Weights of a small transformer language model: MLP 1024 tanh GELU, learned positions.
MLP neurons of a small language model. Each row is named by its layer, matrix (up: input weights) and neuron, and shows model dimensions 144-207. Each number is 200 + 30 x the weight over its row's rms, rounded and kept within 0 to 999.
After each neuron's rows, "fires after" lists the tokens most often just before its 100 highest values on Wikipedia text that the model never trained on.

L3.up114,173,186,173,214,278,208,235,176,237,293,255,214,173,211,217,182,220,232,219,216,171,178,187,188,171,239,188,205,152,204,220,248,189,203,197,186,229,175,182,154,180,188,185,211,220,181,219,176,166,157,245,169,226,210,180,197,154,222,216,180,209,184,237,209
fires after: "b", " B", "oc", " n", " H", "c"

L3.up838,176,183,239,271,158,283,199,196,237,200,252,221,204,232,204,185,230,192,245,171,179,212,215,220,204,222,252,246,199,188,247,208,179,194,226,249,157,265,206,145,187,179,193,211,160,175,169,250,210,235,238,185,165,207,207,188,161,153,205,222,181,223,163,207
fires after: " W", " H", " Gre", " R", "le", "d"

L7.up260,211,191,190,181,223,229,175,205,137,267,202,235,233,294,211,224,184,239,214,200,168,213,220,171,209,197,195,221,204,168,200,215,224,191,205,164,217,173,161,208,153,231,179,167,149,208,198,209,172,169,223,258,224,196,238,172,172,227,258,173,209,196,182,218
fires after: "2", "0", "1", "8", "4", "9"

L3.up885,185,210,209,204,222,206,186,184,226,209,208,220,237,180,189,184,175,221,172,199,182,163,182,189,214,216,220,164,189,169,179,194,227,230,250,153,174,224,171,204,290,183,224,230,212,223,201,198,217,194,191,162,187,157,230,208,214,189,240,166,172,231,223,220
fires after: " un", "-", " e", " the", " in", " d"

L3.up1008,166,175,246,246,203,256,206,208,223,192,273,158,221,211,176,213,197,177,276,218,227,206,208,170,174,167,213,205,254,204,253,188,172,245,253,210,205,263,262,148,211,214,218,225,182,232,210,245,196,218,212,261,126,180,216,223,221,157,207,159,171,203,177,254
fires after: " L", " R", " W", "L", " K", "n"

L5.up1004,197,150,202,236,230,201,188,155,221,185,228,213,181,196,202,223,207,241,202,192,173,246,199,209,169,210,161,238,193,205,192,213,154,248,226,190,144,232,211,143,170,193,178,208,170,236,234,250,175,210,226,238,225,124,180,226,189,183,211,174,170,183,195,186
fires after: "ce", " j", "2", "A", "pl", "c"

L3.up233,158,209,212,200,196,267,198,179,258,212,168,184,224,194,175,156,186,200,263,188,208,193,158,195,234,220,212,220,304,145,193,244,173,224,192,196,225,171,209,178,221,198,164,222,171,255,260,201,155,233,170,194,166,198,175,180,203,210,197,241,194,185,188,215
fires after: " B", " K", " Cl", "k", " b"

L3.up890,182,158,139,174,258,239,171,192,201,250,240,227,223,169,213,193,154,173,190,173,180,198,186,206,163,191,256,196,180,215,256,202,195,154,209,182,189,193,147,209,158,258,189,211,198,161,201,216,198,238,188,176,200,229,172,217,205,212,175,203,231,223,173,179
fires after: " s", " h", " S", " H", " Ch", " med"

L3.up854,160,186,194,177,260,217,244,198,233,221,218,260,219,193,232,229,262,176,236,195,192,192,166,205,202,233,193,182,217,172,183,307,153,204,199,197,144,155,215,190,194,162,161,185,167,198,222,202,190,305,167,233,253,165,224,242,230,253,236,191,208,174,212,192
fires after: " re", " B", "b", "c", " b", " con"

L5.up394,171,137,217,179,185,188,223,221,260,241,219,162,298,237,267,155,203,185,205,196,201,207,181,174,180,192,130,172,203,203,209,222,294,182,181,187,143,208,247,205,178,201,229,179,189,217,224,171,221,204,186,211,164,192,222,207,253,181,217,142,189,178,196,227
fires after: " g", " G", "-", "\n", " K"

L5.up118,210,163,203,184,176,240,181,219,189,194,231,191,251,223,210,200,207,224,193,182,128,193,185,166,210,173,238,201,193,216,220,171,264,229,266,132,171,249,178,178,239,237,203,208,162,174,233,168,235,195,173,226,218,211,236,179,202,217,210,136,223,207,209,210
fires after: " d", " S", " D", " p", "-"

L3.up788,187,192,242,219,202,230,212,219,300,180,245,200,260,213,148,155,230,235,207,198,198,224,175,203,190,213,178,242,238,170,181,241,176,163,182,149,210,206,224,188,182,223,142,186,168,177,214,207,227,177,192,171,164,275,210,205,202,236,208,202,232,210,252,192
fires after: " g", "o", " cl", " G", " the", " Cl"

L3.up353,198,173,204,222,278,209,149,137,241,206,233,227,183,211,208,192,184,199,264,197,148,202,213,229,214,180,192,198,168,209,239,238,193,177,230,199,207,215,149,191,195,228,231,201,191,184,191,197,152,193,158,167,241,222,235,198,172,155,231,197,168,169,181,260
fires after: " re", " h", " H", " con"

L3.up753,191,154,216,152,177,185,193,203,190,205,215,226,247,173,219,164,176,236,203,195,225,212,226,167,280,181,209,182,212,190,245,177,166,268,202,210,163,238,205,224,213,205,210,213,194,180,198,210,173,196,184,238,247,193,178,274,235,206,285,206,187,211,210,228
fires after: " in", "em", " d", " con", " In", " Con"

L3.up384,222,118,209,199,191,207,171,178,199,225,232,200,235,192,208,203,206,206,218,225,207,213,231,163,177,202,180,208,229,243,219,192,229,221,215,224,186,205,166,153,231,188,220,199,184,185,219,187,117,222,221,152,134,198,202,199,269,177,178,182,144,185,216,220
fires after: " T", " M", " m", "c", " A", " t"

L3.up734,177,189,159,211,240,196,181,186,209,174,219,289,209,193,180,189,200,224,204,152,203,215,192,183,192,240,186,196,217,227,251,220,207,164,180,211,190,248,153,206,166,195,208,207,175,150,247,258,235,228,149,209,189,236,241,176,159,199,241,207,224,196,244,219
fires after: " h", " H", " l", " re", "e", " f"

L3.up414,196,190,199,176,179,252,154,202,176,213,227,182,226,216,161,164,204,189,205,134,227,254,207,226,179,179,156,234,198,190,162,189,201,283,142,178,144,191,215,210,243,213,222,198,194,196,132,149,250,230,178,209,201,170,200,209,210,190,198,194,204,255,200,232
fires after: " P", " O", " p", " le", " In", " r"

L3.up519,190,192,186,221,279,204,224,199,238,193,193,235,165,175,193,179,195,173,234,165,183,190,180,204,149,186,211,184,193,172,199,259,156,217,222,200,198,249,128,207,207,231,168,190,221,156,213,176,158,193,155,190,199,215,207,172,171,210,206,175,193,189,224,221
fires after: " a", " A", " H", " ", "ol"

L5.up706,172,129,247,202,213,176,193,205,246,225,197,196,167,264,174,183,253,169,262,230,198,200,213,173,182,185,202,207,209,249,202,238,168,220,229,179,230,186,238,213,205,227,208,182,144,250,202,220,155,219,210,224,191,204,168,212,239,205,231,193,260,221,225,275
fires after: " ", " Al", " al", "1", " $"

L3.up109,187,235,167,174,282,210,188,214,244,293,175,194,208,226,216,198,225,174,249,132,202,229,215,191,181,262,180,256,239,200,177,231,200,242,181,159,215,183,142,167,162,182,155,199,202,192,226,169,221,184,250,177,178,207,243,229,246,236,202,172,234,179,176,190
fires after: " b", " B", "c", "oc", "b"

L3.up157,171,218,164,158,280,240,192,204,214,276,230,172,242,197,169,197,195,203,193,186,169,197,203,160,204,217,243,275,186,192,219,195,236,162,178,132,219,262,182,212,201,217,255,245,201,181,163,180,198,183,217,195,200,193,202,227,185,196,206,207,190,223,194,258
fires after: " T", " H", " h", "et", "stit", "h"

L3.up828,204,208,210,221,177,139,202,187,186,237,211,221,219,195,157,217,241,164,242,227,214,173,207,169,248,232,191,199,180,206,164,183,215,170,230,156,215,239,224,197,290,255,224,204,193,230,184,246,171,222,195,239,228,160,207,215,246,252,202,204,225,194,207,221
fires after: "l", "m", " Al", "2", "orn", " al"

L5.up0,202,197,154,177,214,219,111,179,186,236,221,228,226,199,198,186,179,181,227,168,182,171,217,181,157,220,162,225,196,222,203,220,221,163,181,213,196,215,216,161,176,297,136,230,173,184,222,204,178,224,269,215,157,211,230,202,167,217,187,202,210,251,252,209
fires after: " l", " L", "°", "l", "ri"

L3.up66,139,156,157,135,191,218,156,199,264,197,227,200,184,188,229,218,217,183,174,190,190,247,190,192,235,207,223,217,225,249,196,163,218,185,179,192,190,192,265,149,211,200,202,210,191,180,215,206,204,208,169,234,201,213,194,170,235,185,210,167,230,162,166,120
fires after: "c", "a", "ap", "p"

L3.up133,165,213,227,256,197,219,254,182,186,189,178,200,203,192,188,221,239,234,228,230,197,186,169,210,201,236,271,183,201,211,185,228,146,194,156,236,203,170,187,164,187,181,220,205,187,242,241,215,187,187,190,175,220,205,178,226,179,205,241,211,167,227,216,190
fires after: " B", " St", " b", "att", "l"

L5.up808,191,222,198,143,191,172,203,182,245,185,208,195,186,196,165,213,222,168,171,216,178,194,228,175,197,186,186,250,178,187,232,167,260,164,204,208,183,178,215,184,189,221,244,151,182,202,222,191,216,200,193,249,188,202,207,179,212,161,220,242,179,173,217,183
fires after: ":", "g", "b", "a", "p", "ag"

L5.up439,182,169,198,216,203,215,206,203,264,223,204,171,222,219,217,201,214,196,189,234,137,212,205,185,180,186,124,233,199,203,215,216,244,188,211,204,112,223,222,201,205,200,174,232,221,160,204,276,196,156,262,203,215,171,245,211,188,206,234,184,168,131,191,232
fires after: " g", " G", "g", " an", "ut", "in"

L3.up714,178,143,216,226,230,199,211,220,249,230,211,210,211,237,188,133,219,209,249,200,191,190,185,168,201,189,185,213,251,201,190,217,200,244,232,165,221,210,164,173,186,186,193,206,200,238,196,161,159,206,173,153,204,186,295,225,227,256,182,181,204,164,215,219
fires after: " R", " D", " rec", "oc", " B", "c"

L3.up523,193,186,212,194,246,237,207,168,244,171,180,199,199,246,202,142,191,231,250,192,203,231,226,222,232,193,200,191,251,164,173,251,225,142,232,156,211,191,187,215,161,189,171,163,176,220,201,181,209,221,212,208,164,205,183,174,196,185,219,189,197,203,156,148
fires after: " h", " the", " J", "0", " g"

L3.up70,196,219,214,263,208,209,224,204,206,200,234,207,151,163,161,191,167,135,216,226,177,198,170,220,248,190,154,191,234,177,217,238,225,233,253,165,177,253,237,169,216,191,265,181,159,217,242,245,167,186,142,163,207,188,172,241,178,257,189,197,174,220,243,204
fires after: " A", " J", "le", " H", " D", " B"

L3.up78,162,140,228,221,200,247,134,157,163,218,219,206,189,231,191,117,184,204,220,168,195,169,159,215,199,184,185,206,189,228,216,202,246,232,185,176,205,268,206,175,153,236,222,253,160,197,213,284,199,224,222,208,202,233,172,190,198,135,248,196,207,208,212,253
fires after: " A", "er", " L", "el", " per", "n"

L3.up152,152,190,239,248,185,249,226,224,195,175,214,215,153,280,241,192,175,186,146,157,233,211,105,182,226,181,184,174,197,220,212,256,176,226,193,213,225,267,192,171,174,192,219,171,189,256,192,227,178,154,182,210,177,196,232,195,188,224,196,169,188,229,188,192
fires after: " E", " J", " A", " I", " H"

L3.up824,198,209,213,183,249,200,225,254,204,240,196,195,193,193,245,193,212,200,263,202,252,198,168,229,245,243,143,213,149,160,186,260,178,184,185,218,182,221,214,197,184,190,258,197,214,213,181,245,147,226,194,192,221,177,200,252,161,214,207,179,160,190,217,187
fires after: " A", " C", "le", " Al"

L7.up420,162,215,217,134,162,231,225,205,155,238,261,213,243,320,151,192,203,253,224,180,212,220,186,188,192,245,167,204,222,252,237,203,174,205,213,190,206,202,192,191,235,263,159,227,141,198,219,185,169,168,193,254,226,230,206,203,192,207,237,195,182,226,189,211
fires after: "1", "2", "0", "8", "ak", "7"

L3.up225,173,230,219,213,234,214,178,214,248,223,223,195,163,180,209,157,235,210,171,216,215,190,123,201,185,213,152,222,211,207,147,186,190,205,202,220,134,227,287,136,207,206,225,154,232,193,184,212,177,190,187,143,184,177,207,266,217,161,192,233,141,264,233,152
fires after: " A", " G", " F", " B", "ul", " J"

L3.up1018,210,164,216,233,159,180,141,167,207,208,214,201,223,222,176,142,190,202,178,196,174,201,167,177,163,187,156,225,179,157,204,199,208,214,191,208,187,189,239,191,228,206,214,214,144,183,190,202,205,308,192,238,200,216,210,178,201,218,209,190,210,194,248,223
fires after: " p", "ar", " M", " l", " P", " L"

L5.up928,194,153,181,154,199,176,205,191,194,229,193,245,208,237,196,215,220,231,190,172,223,213,183,158,203,216,159,213,209,213,223,194,165,249,157,200,159,174,215,188,241,199,255,202,217,185,143,183,121,240,193,166,167,170,221,203,217,189,215,154,197,155,200,198
fires after: " A", " Con", " con", " cont", "c"

L7.up1008,214,197,202,104,218,190,187,200,197,220,177,185,228,231,237,232,195,197,230,181,239,216,223,185,193,173,181,193,232,145,159,190,216,238,204,223,131,177,165,180,244,184,188,174,225,159,191,174,196,202,214,183,173,171,199,221,222,130,235,194,213,218,212,208
fires after: " the", " s", " Con", " con", " ex", " S"